{
  "num_hidden_layers": 10,
  "hidden_size": 512,
  "num_attention_heads": 4,
  "num_key_value_heads": 4,
  "head_dim": 128,
  "intermediate_size": 2048,
  "vocab_size": 8192,
  "hidden_act": "swiglu",
  "norm": "rmsnorm",
  "norm_place": "pre",
  "norm_eps": 1e-06,
  "positions": "rope",
  "rope_theta": 500000.0,
  "rope_fraction": 1.0,
  "qk_norm": false,
  "attn_scale": 0.0884,
  "bias": "none",
  "tie_word_embeddings": false,
  "parallel_block": false,
  "init": "uniform",
  "init_std_qkv": 0.0156,
  "init_std_o": 0.0,
  "init_std_up": 0.0156,
  "init_std_down": 0.0,
  "optimizer": "muon",
  "learning_rate": 0.0136,
  "beta1": 0.93,
  "weight_decay": 0.013,
  "lr_head": 0.00638,
  "max_grad_norm": 2.0,
  "warmup_steps": 200,
  "schedule": "wsd",
  "decay_fraction": 0.591,
  "decay_shape": "linear",
  "final_lr_fraction": 0.0,
  "batch_tokens": 131072,
  "max_seq_len": 1024,
  "doc_mask": true,
  "train_tokens": 900600000,
  "max_steps": 6872,
  "dataset": "wikipedia_en"
}
MLP neurons of a small language model. Each row is named by its layer, matrix (gate and up: input weights; down: output weights) and neuron, and shows model dimensions 368-463. Each number is 500 + 25 x the weight over its row's rms, rounded and kept within 0 to 999. Numbers have three digits each. A neuron's up and down rows have the sign that makes its largest values positive.
After each neuron's rows, "fires on" lists the tokens most often at its 100 highest values on Wikipedia text that the model never trained on; "fires before" lists the tokens most often just after its 100 highest values on Wikipedia text that the model never trained on.

L7.gate481:516466503477489441505525539477486514526493473524504517483552525498531521516515481498476536540488509510465496526542508501521484468523495498487491551555514520505460540543520524538538507473506526495483479525477554493489510517515494452507528532539505522490475534460496468467520512529533470545
L7.up481:539531504514516458478470512501537518534493500471492546459528489537480497470499482493524523502519509545472505478482531492464492452494515481558496487535495527518460509523488504498518537521536512445545501536514506494507509507498465486512463500490534466478457513475503497478513461502544503513
L7.down481:452506517510492518542482525533478498526520506515502462518451511495533523498529429474501494483495483512477506481501514505490490509483506537449510477504462486481536508476495480546514469468526465479496500540488507445479507562554511504523500505492508496488541465487518497517529514492520468500
fires on: " =", "="
fires before: "="

L2.gate1808:465481476509487484527496529535507483490500516493506470463517500503493498437467469528479502490515473542532481494516516480529498545495469512494535509482476498504529482444485537545498484511493511473491537499526489461475518511502496492494483533515491500474557484493562499478512516469498472523
L2.up1808:497546533525533541488499466529498489529551490474479462523498497477530499514517483495491524513529507495538504475493539507485504529515482553492511472521454488501471490517463480520532487524502518476484515479493459489493485506514503505505464499506510500455501472529499490469457502487510525449
L2.down1808:470479490495497508493515509525521484514524502489516480502454476486456471539475449520504473474494510508486561472508538476520497507540500513508549469477489520514497481498526517497531484484496453492515519499539487516529486502447517499499475506519540522492484498507517543510482508500468483505
fires on: "="
fires before: "="

L7.gate1413:505584516525494481544508469512535468493516492477486508506492485529495529439521535459467480492530439511501494506497479498514547475513487493511495481492516498522470473493507493533480522501520500513502503484496507480509485497531537526467493481505496515479482503495506520560508497466453475492
L7.up1413:522458508500470484503486464474457555503514529519470500518526499515502508510509451476507453503506512496517533495558450480501507534525549506500462513500512494496498507510451542548528521521478513526506487512492459533511479489560496537542495511539520492499497522480432507498530515492485467476
L7.down1413:490528473497483503555545536507500492484532486494490504475476532550518499502525505495476561504501507513497463498529454544499557459507470492490513520451467479439499511517477505508480508491507514526547487463521496490518486516506505490450502518518525517497499483426510504488481498511467478555
fires on: "-", " 978", " ISBN", "\n"
fires before: "-", " 978", "0"

L2.gate1293:464551524505540554466520494463499487504455480526504474484475534505507488534493495493495470518493539478534524530514527513473482490554511484483490547479520482476511454547507488558485495496503480535474471521530505525512498494539467504515489499476517474481497523485513519518529504500505486510
L2.up1293:487501471474538512452483480482514547491532457512536479498540526519511470528497513510523529490524563505506499495502514478464492471541547504534504473502505520511501470523511511500487510503509507534487487543461513524467554472518528481520468516461480485525534535522510527502521489519524469541
L2.down1293:506499554476493503497513496564500501516485506523518525473506526481482488532481544522524498466499557466548499488478504461494507499465487532531508564518526552464459485507495496501523519539513460512472491514498470496458544500499473491508501541455514457440469516497499514466483505474470484480
fires on: "="
fires before: "="

L2.gate1882:475503492528499462460482520502497523494509544523514503523474535535501514511558480504504475517469514522505525501524524528452536439536491478486470483503508538531518551501543520503484488503480489459536508550527489543473459486507507503516500494529498497481524542450535492499520567448475468519
L2.up1882:535497564505509434534492475516523489517523526574481500468522455431441503513499493509463471498478507492489516527433506501433493496460534504516566533468496481518532504512478499536538493490512448502487469563504476498480459521504533482524487510558500477523511512494502520500462507490470459546
L2.down1882:528473547536506475526489504512508515481472489535496498509513458529505491465489481518488504487507496508511508487449528546495507484526482488496470485475521519493500493516498496475476520527495457525503501496495485518496462488505509506485496519478488565506491516526521482518509550494454515519
fires on: ")", " State"
fires before: " |", "\n", "\n\n"

L2.gate1704:477515455484504464501465482494509487498515470501517513508504457503496524522499515541479517488469474536502470478509533520510501508482534533489497482493506522518518462528438511536511487485511510503515511512478512509483516516490533502488480481513506491479515530454537470526521516474529483527
L2.up1704:510461485520455491495496543484524467508525513478500510528485490486482458550537500495512510470561557529529503503500531484475500524479489508515503485499482482503485503452494490527526461512470514461431491512523520511483518533525521509510488504527475521495487476486473504486547563506514501475
L2.down1704:522528496500487495494495485478503497512542417482542504500529433503515518467440489494493490486506506449508545493486492495493473542484491492486522502480502529469493484517470518466507478533505497503536519508500469500466478468481462487512500486502513524460519518532478505517513461485517524524
fires on: "="
fires before: "\n", "\n\n", "="

L2.gate1213:513546532506469449500524473441455485504509488522488504499488496515491498460515480513510584481508514523477476499480486494490452516490482486546535524516515504528508486530521510526528512500501483479504518519488506550478523455497492531512517468530477512538487547492475502513516522491500461485
L2.up1213:519528500515475496507492473513491539488517509503527540497517517547475517485451487508488523513465463531534484529481479515490532435501474509500452542514510522479489482492511497496535522508520477511527473498517509497506460550504519502524461527493494545540513509433490515479538516524514473471
L2.down1213:562504545517504455519474487460506542493537486445521483486466532512479486517493508522521539495495532527517516523494496501478486504449492547545480511552488519498468493478520501506483537485463493503502485495541501506544505501534520512494518512476496478529506484511498490533484507522509534502
fires on: " =", "ol", " a", " an", "action", " this"
fires before: "\n\n", "="

L7.gate131:491494518472474495498470498507506476486510489515474495511501523534459464495510491492511520505491511543460473500492486508526496473488489447517525553448466472460483504513464442515510481483491488438512529518509504492497452497503535508512475501514535499504481505508529496494491500488503513503
L7.up131:502514500474476520489479503519509454517515462492476520467495531441466477527519507498492526516516519468500481513506478454560478475463512466541505538431477481499478470488466463509532480475495491488474531517507512498523512516496478507489483499533529467540498462490529478443513497479506500483
L7.down131:519555479508443482503491494500518530456470511513523501447489493535520500470477528460494481477449487505542542480510562525507482499547493535456483478513527491526539494505502527531471527482493523544503475454482487478477483494526522478503525526464470513482481497499487492487529492500465471503
fires on: "'"
fires before: "s"

L2.gate310:460471490480533523443459516502527478508468520489490464502464481499486494525532483519483487526489494499489514519497474520522485494513499499533545440478506482493532511524469497490505515485526509502466507473439487445483539501527515499490453459492523490530495493466499505523541466527464520470
L2.up310:458464433525525499443473466538509516483532509535534499510477549450506496545516487439528488508475499482486529499496499548481500453533524536527546455460536490481466501524494499465479493505509506522491489471481491461496542509508537516510480445492513504489504517527503496537524507522463518496
L2.down310:500551514503503487474490486489519440472545473500507523479504493512490492516530497521522511502533476464547461469534530462490500474490491551520519450505499506516467480506467526499515471544472482521459477486495495467520496500499524514502458455526521515497497496496499461546525530569495459479
fires on: "|", " |"
fires before: "\n", "-", "\n\n", " 1"

L2.gate698:484516482514498518521506474508525496465469495489500535515490454523477502494564466499493559515532495482504516513473473516507521497538494525497483536535533453507532522526479476563529456465486539494502547523462519483492544510519498491535469504500489487507479516487519512474538498514470472500
L2.up698:494512473500513510570464540499513507503477505454523478471507473532498503496494487521485532547474498500528507514535471491490480515495457484516499554507522451518517475494493495506511482469491490489502505507483500499463521534477547506490523468480508484534503502526453484489481486536467502538
L2.down698:451497487508528496474482499525531523522481513507509522558550474482525501533518508543495495467476434513493501455525531501509507490443482479495527491500515507502503482503509505480455502489545529512541508537497490540528499443493467494493484501521477547479497487480512499529471494511470459469
fires on: " =", " (", ",", ".", ":"
fires before: "\n\n", "=", "CE"

L2.gate506:506503474534512519492509465513521479507511534528469498477472446504482517501465522492507499512542515522504467566518508509495501462498476488513461504533497517531454514429520487529475517465453495498520451465470516530482486448545496487506512506468479492496467466480464505501502526483476474469
L2.up506:516463472536531545491498478534465479514509496535478485503508476495498509505485519505518493491506513516519469541506489492510514410527509504501479530505474497507475483469511466517468532467473503533489525493496492507487500456533493512483544510461464501500508505488469476492515512546482499476
L2.down506:513516509515511515492484503557485466508487505490472502484508480498510497520522548511537498476511449503513496532474521496559523468487466517480525504515456483523509524498499507522496501517503488531515550526526467480497533479494465515488473503463499498459476486529477451529494461518486504472
fires on: "\n\n", "\n", "|", " Ep", " le"
fires before: "-", "="

L2.gate577:481466505492536539490516533480494493502513503525492488508506532532511528487501514495475499483502513470547510507520432518541477481490510472493438536563516506551445522482505482529476479497515474555504465491483532526507483523511496507476505488499475492514454468547477486528514553523502476497
L2.up577:502484520475462461458474450469461509490511497497483473502474489516534505518533517493517496492470557531488516481489483491479507502452483485507511531521502495486506477498515476529518493491476483533496472555511478565484449458522461504502542493509469464502494490482456480515499547464494468448
L2.down577:518476502495486511493518568478491488530519499501495534544507502527540494497487490506478509498458445454491485530464506546446544516525518478550487517508450538489465518474475484515526517497482523498439474514460555535488525461510459533489496504504508496527507500522529486493514484527487509518
fires on: "\n\n", " ratings"
fires before: "=", "In", "\n"

L7.gate1747:515500467521524496511484518510516475494496534509470517510493521486495499506509498510464455465520517482492476503468508534502525472486511492527533528478517478507521500477506501465505548502476534502537516492503508492533543530522499508483496512506487545480473505512501465449525507516544474486
L7.up1747:534460511489467506550452504480548462477517490475512509528478531526500510488529469509492522511516494504449462509480487493483542480520485493469464508506509479479537511509485491520476509464493517507514518469503484524498478524509508510518483493502493538494474462460494523504524508522516516504
L7.down1747:554512495530543500519437508489544500476518545493469521476512524503505482550483474519487485501506493510486492513501527469529466510500563494482501545481522448478483507501505519494534557511523533494487479516500476528521510486477470547507488512498481498488511477516538498505483485515523512521
fires on: " such", " well", " known", " so", "-"
fires before: " as", "|"

L2.gate368:474510439503549466545505561491495497539539493531494480482509507489504535486524499490518472473485526487562548492467482498505494549495503521472464544465475484490490517486500524579513532486519500437516485492474493476537476515478516494478483463484507472464509473482527507524510518533474510542
L2.up368:462476539464492543481496517535523496502484500444456452484486502477521514484447503495530491494508503536473527490480517498490535468509437467502500503496486474492479490489476540475488494464536510501504451488446509494501509512553488495494493545493477508479477504471490477502456468479534494493
L2.down368:469474499479524522508496579487512454505477514545519463484473528451467491502528482461507498506541520502517514441514543476489458476507501524523530481495493473487498488515493491512479528550493460512521512488522499508506484514504498538509466539510466500479480461489462464503480487452522521502
fires on: " %", "%", "ics", " general", "s"
fires before: " |", "=", " =", "ion"

L7.gate1139:502483475497489503490533494532502533538539484520507528494524496497479538498534471499478499476520482517500545460465502509496480509484506498545520508530453509509483501510496507508522462499539517498533523470510490524475514511492468515503496506470498466502531473532550495508497496510506522490
L7.up1139:501492532495519485475537499537495562523474508517515514483506503504498510497519498448444465505521506486460570550490512528504462526453491455499474506517498551504499501515477533449513470519492512496508506487516460517505531460492524491487507498492501486504499509503523521510486476504512532446
L7.down1139:517498473503493495479483509494475503509506485515467523487506505519491447481507503477446528489520503446510529493502486480475509499517466509518491538491516527508506508539469511455506518546540464500486499490511503541542494474474529541500523492499501497488534498514505435502483515569530519473
fires on: "°", "″", " Tre", " El", "′", " tre"
fires before: "N", "^", "e"

L2.gate1424:571490517520493469488467512514517516569500490529513503533536502525475500518540505506528497414548541514512531480503527511498471511460483493492485574546494487456502538488526503534467539501503485504515491479512522493460487514515493487505499517517450507537494500521464525521495555482515488496
L2.up1424:504498479529505475552532477506569499495516495480543502494506483520468476535539460501498469523500492471499538470525451524514491472499487494518443552493528500503498498504520508485505541478550536508509501472498578491508527536527484500524462506541453483503536522501491450494517503533488479537
L2.down1424:526494542494517492536494530418520516509478510507536490480474485509508489488494525538541508496503515489474524523506532495525537458499487514577491532480515501498496482510475484496525524503496521470505541539507496524525544452480445478482511512486487542497526506526474485497481509493522528516
fires on: "."
fires before: "\n\n", " He", " The", " In"

L2.gate838:486488507528530478507543508484527530547510538495529496477474551491490505473519490504472508479498560470495532512487487463496501503460483518523521523513514505506504523516512528479477523466484499487494467479460433490477485502556485531530495500532521548511470522468478489472522470496514521459
L2.up838:517466533528473522489537476496494482474571514484478488489551563478520514484533515511482513531462498473496455476470467494497542503466486511547472485500471526478512479497474471509464516475481493487486502487470509483521533511495490520510534471469478491512512505497463498468497468513505488537
L2.down838:546522463483518476543506528505490469507547500476514518546521478466506503463486507499493503510443518493515509458508471494480466496477471501486483485455477507490500512522506527529464513476547457557483517527522531506479496496515514465488465511500474540475533498474497499513503466538536489475
fires on: " =", "CE", "al", "ics"
fires before: "\n\n", "=", "ST", "T", " code", " |"

L7.gate1803:500507503496485492490511511492491486468466506441487513485518514519516478466454467565467506517468525485508439474488453493483480536489471527550490503496533527508489486446512466528503524457496488477452529547503463467469484504472517492461516542504535521486504514478477455524496495494496502505
L7.up1803:488540502512477488531535526499461500456487519504498491503516533489468490488512459534488487438535507529504488437517520483515499510482492529521485519499522450534534502487523493485476521509506480493500480474513515500519474541539520495467523495534486508463536503504478549497519488526534510480
L7.down1803:481505491407495464530463477514522466485506466517446495493502468468471520474564538467497513469461501505511469481483497482497476511505509487535526525530510469496484551511512505479528501512530457560554494461514502498504490542486507487519518540516458498495522490506473471492501517488488508520
fires on: ".", " not"
fires before: "2", "3", "5", "8", "0"

L2.gate1403:489455523535489508487542488478503491496453548508472491521534509472500485478476518479484505499452483499504482518470522498536543483493487498470482518469534502515510508535533508505455506502487502544517557497540499487491503499465493509557483517474503513542473531486481552524474514492458535531
L2.up1403:489478503531454482492513509514469482538491512522490500509545538499530481472486514498508535523501458463515484511465489464497541528541484476472464515510496527494471477520535530567499513519520536558468553505510544514484488476479463503539495497497481501526495518475508527515490515466439517513
L2.down1403:505489540528529469485460450520461519508493479504496527480505488540494473495534475505505478502524525475473454543537453505515474470515534512529484508480478491509526474548534487481513481480529485503524490493472512517494450479510489541477495492534525518530517503526503509444479463503539509521
fires on: "  "
fires before: "|"

L2.gate1833:462523472480503456461509509477516533458542434506496430509509470520542463490527503496465500548489462509481502517494456467508455484480502522465558503497490470500481498480535519511504473483503508502546531542525459494487528497511489524487505477484492501425509512462481524489546476536505524516
L2.up1833:482504483499519466479511513519508542498495509488505492522528504525542487465535442480503483522479528498449522479517535495521515526540522530515562511508482535503522460483506518498530516514523493485514462517546517527466521461470505453497518489431478493506497459513500509510564484515506575497
L2.down1833:494550510505536459554457486498521493504504487482512500488445543528498517516510533528548492489544557539514497473519482487481524441489488493501518486495511491482486488540518508541454480522501489528500502535501466474472538493489517486508474494519499502506492490481449494514462483515513475473
fires on: " =", " |"
fires before: "="

L2.gate346:530506485514527523507475525495543443473524532523495456464500466493515483470551511498517528495522554522537484518470495498550506525534481474490473523498476469516473502517523517480508470519549511474501524471503492488524523499468488516441487482483521563499531482495499498486489543501521473514
L2.up346:532516417526520490509485508512515493547514528478533464506533524486491490521548498498515513498485497529493486516482521546482459499526508515491499469498487509466504494523492458492521442480515540476486556471490531525520499504468500559484503469497498549524516488457496532521478458482476470472
L2.down346:531493473511496557507488540486555479494538514491516502481470509459554501545495489519494507510473506484523562467494536533515559506536512493493541526504518476513489503502475522485505459493466504487438451487498497481536470484501489503515472478478519497532498512497487489503495547552544536472
fires on: "-"
fires before: "|"

L2.gate490:458491483495509519505489496501520466496473506523479515565549547532483504503503530477510470484501510543506492513480492499537522499478496478511531527518491521506475498503503508511497511510480475517463501520495509511470512469482491498488483487494462448505496553497516515537450493551487499470
L2.up490:474499485469490464519491489478519498505502557471482471541437591457480513541480507488513505491528478500511480503518525518527483502489479501527540497524511534483485555486468471515496519480480407521493490512508498495515523524510508467462482479497513486514515448500454505508494479485478513451
L2.down490:527561506454489466520522545522515535504460520515466489512512524521526498467463451486508491501532468478519448488481544516497502494553509530513501492495492528515481537501480485507486552483459467520519476479469490471489498496464467537530488516473527514499504515530486529493477502466448493485
fires on: "="
fires before: "="

L7.gate1943:484500506499518493503526495523529475483491460494514495499518525531516521475544492507512508527508552537524534513497479458530535543464477471507502466530466513509525495484462516506478466521481513472514498533501491544469497518508452488494519491519479524466481508545483510505528477504476529484
L7.up1943:505477529491508530509506486501485473446531478545581494507466492437525490515464493497510485478483483510479506494493514499507514504467520471512499539450475468496534479548492478498461517524486487472526462506476525457491521538473487472514494468452525525516498445537482493548485514518481520462
L7.down1943:506532492474492514512494524488450509487519445482532507442530526542498506464479495530521464535500521502497493510480497505549503500480503474477531510516553533463534526458527482483514539552453477533479530510455478468523477467507501492536481543481485504543452528537548498536526485524478477514
fires on: "\n", " on"
fires before: "-"

L7.gate1685:490565491524493464526487488552480474509528536519481482475481487477504488494507528522515464526465498482482486485505528491503470484554517446491496489506530526459456502538505468472506507491512470493509511496568511528490477432492494510480494500552495487483478513508437513520509481439500513499
L7.up1685:515476531478474473531552496466520498482458509497460534500465510514489518534465506510481455487468476548548528531515485532476507487513506519513499465539488517483473488485524510485498493493504456521484488509523516465462475488525500535491500482518504488499511506529490507523505476541508541498
L7.down1685:443515466466505510518511557532495513502494508506539506515499505501520506513514496523466499546516541545429477478485482534518462501436470474486537488461510511514536506502472504499499470493527526453469497482484493474510518524506511470511498495488483484500461462461457504462484496520532482517
fires on: "=", " and", " |", " of"
fires before: "=", " the"

L2.gate1041:524487486499472476531474469493519501506515484520475524483561471466515489493553530484564482521500485498470509555516532513504522537485470499526496478519521476504516500478524504480505499467489485508505539474494472480522535491498485489495558489494486495502541532485504484491494468534503425494
L2.up1041:526489468516495463495462460487512475516519509514497500506535519498505495488508492476503518509473465486483513536426508490496499481514459490485528530548504509500474499512540500478494486497512474494492503494468528473479539505472478460518525491489481462467492515456488493489464460527462480520
L2.down1041:491524449475521487440509514531489522503487484521496518458515454486439479486475574525492549531487473479466532534534439530472489515463498506503501522526520487487528477499505488486507533472475491438522497532529519497518549453495495494509503523492531531513520502512531472453473523468481478441
fires on: " on", "=", "on"
fires before: "=", " the", "na"

L2.gate1573:515558498488495459456485512504479491519563545505510489492502511543509486507581517557506543518517497543480522514489456514470515478515532507476502521510490478490474482515535485500473458510494471470516477502542524508511485543496515519531510485534453492491515513471500494465525464543520473502
L2.up1573:487543484476523511465524498464518501488547532464485502467462499524511521519550529514531503487514506519458484517515433506459483464516515493513484491498455490461497455433519488542496480555555471497539497514486501496535524513476484463545527500509495472532513476496479501486507480557500467484
L2.down1573:491493532505555440488462515483547556484523484480504507487502499500470487532505525537522520468527529534489539490482478547481515470511538509524516522473496483542427487511491554530487507474506499511483493501509484516484518465452527532507430488501506496483522489507493501447540535525543504484
fires on: " =", "lt", "=", "za", "s"
fires before: "=", "\n\n", "ural"

L2.gate1229:513531492476514501518443509491478496492495539483464537509506559504509510505482521525512506503500498482495488461525520501476534502535519505522488445472492482517497498453498524489480475471506528523494518517516497480522500517482473497450528508436520497480482523427486493540491501462472517453
L2.up1229:506504570507521501466482477464495480534486504507516469469508498544467462508481492486509531493531541508556506495529503500487463465502465460474545496506507502497476526526505544511503490514475519490518471463521480504502548517537473518521489526541519484490491510496499500501483516498459511465
L2.down1229:480537527504516507506522468436498532515493489501514482485492517515462474513486472511497531473512530502489534497472473470497464502557536511506465437494518498489538534500459457530460514501518531488531462489508497520527538487527515518473499501500539514559519498459484493501521471521477558514
fires on: "\n", " sc"
fires before: "|", "-", "offs"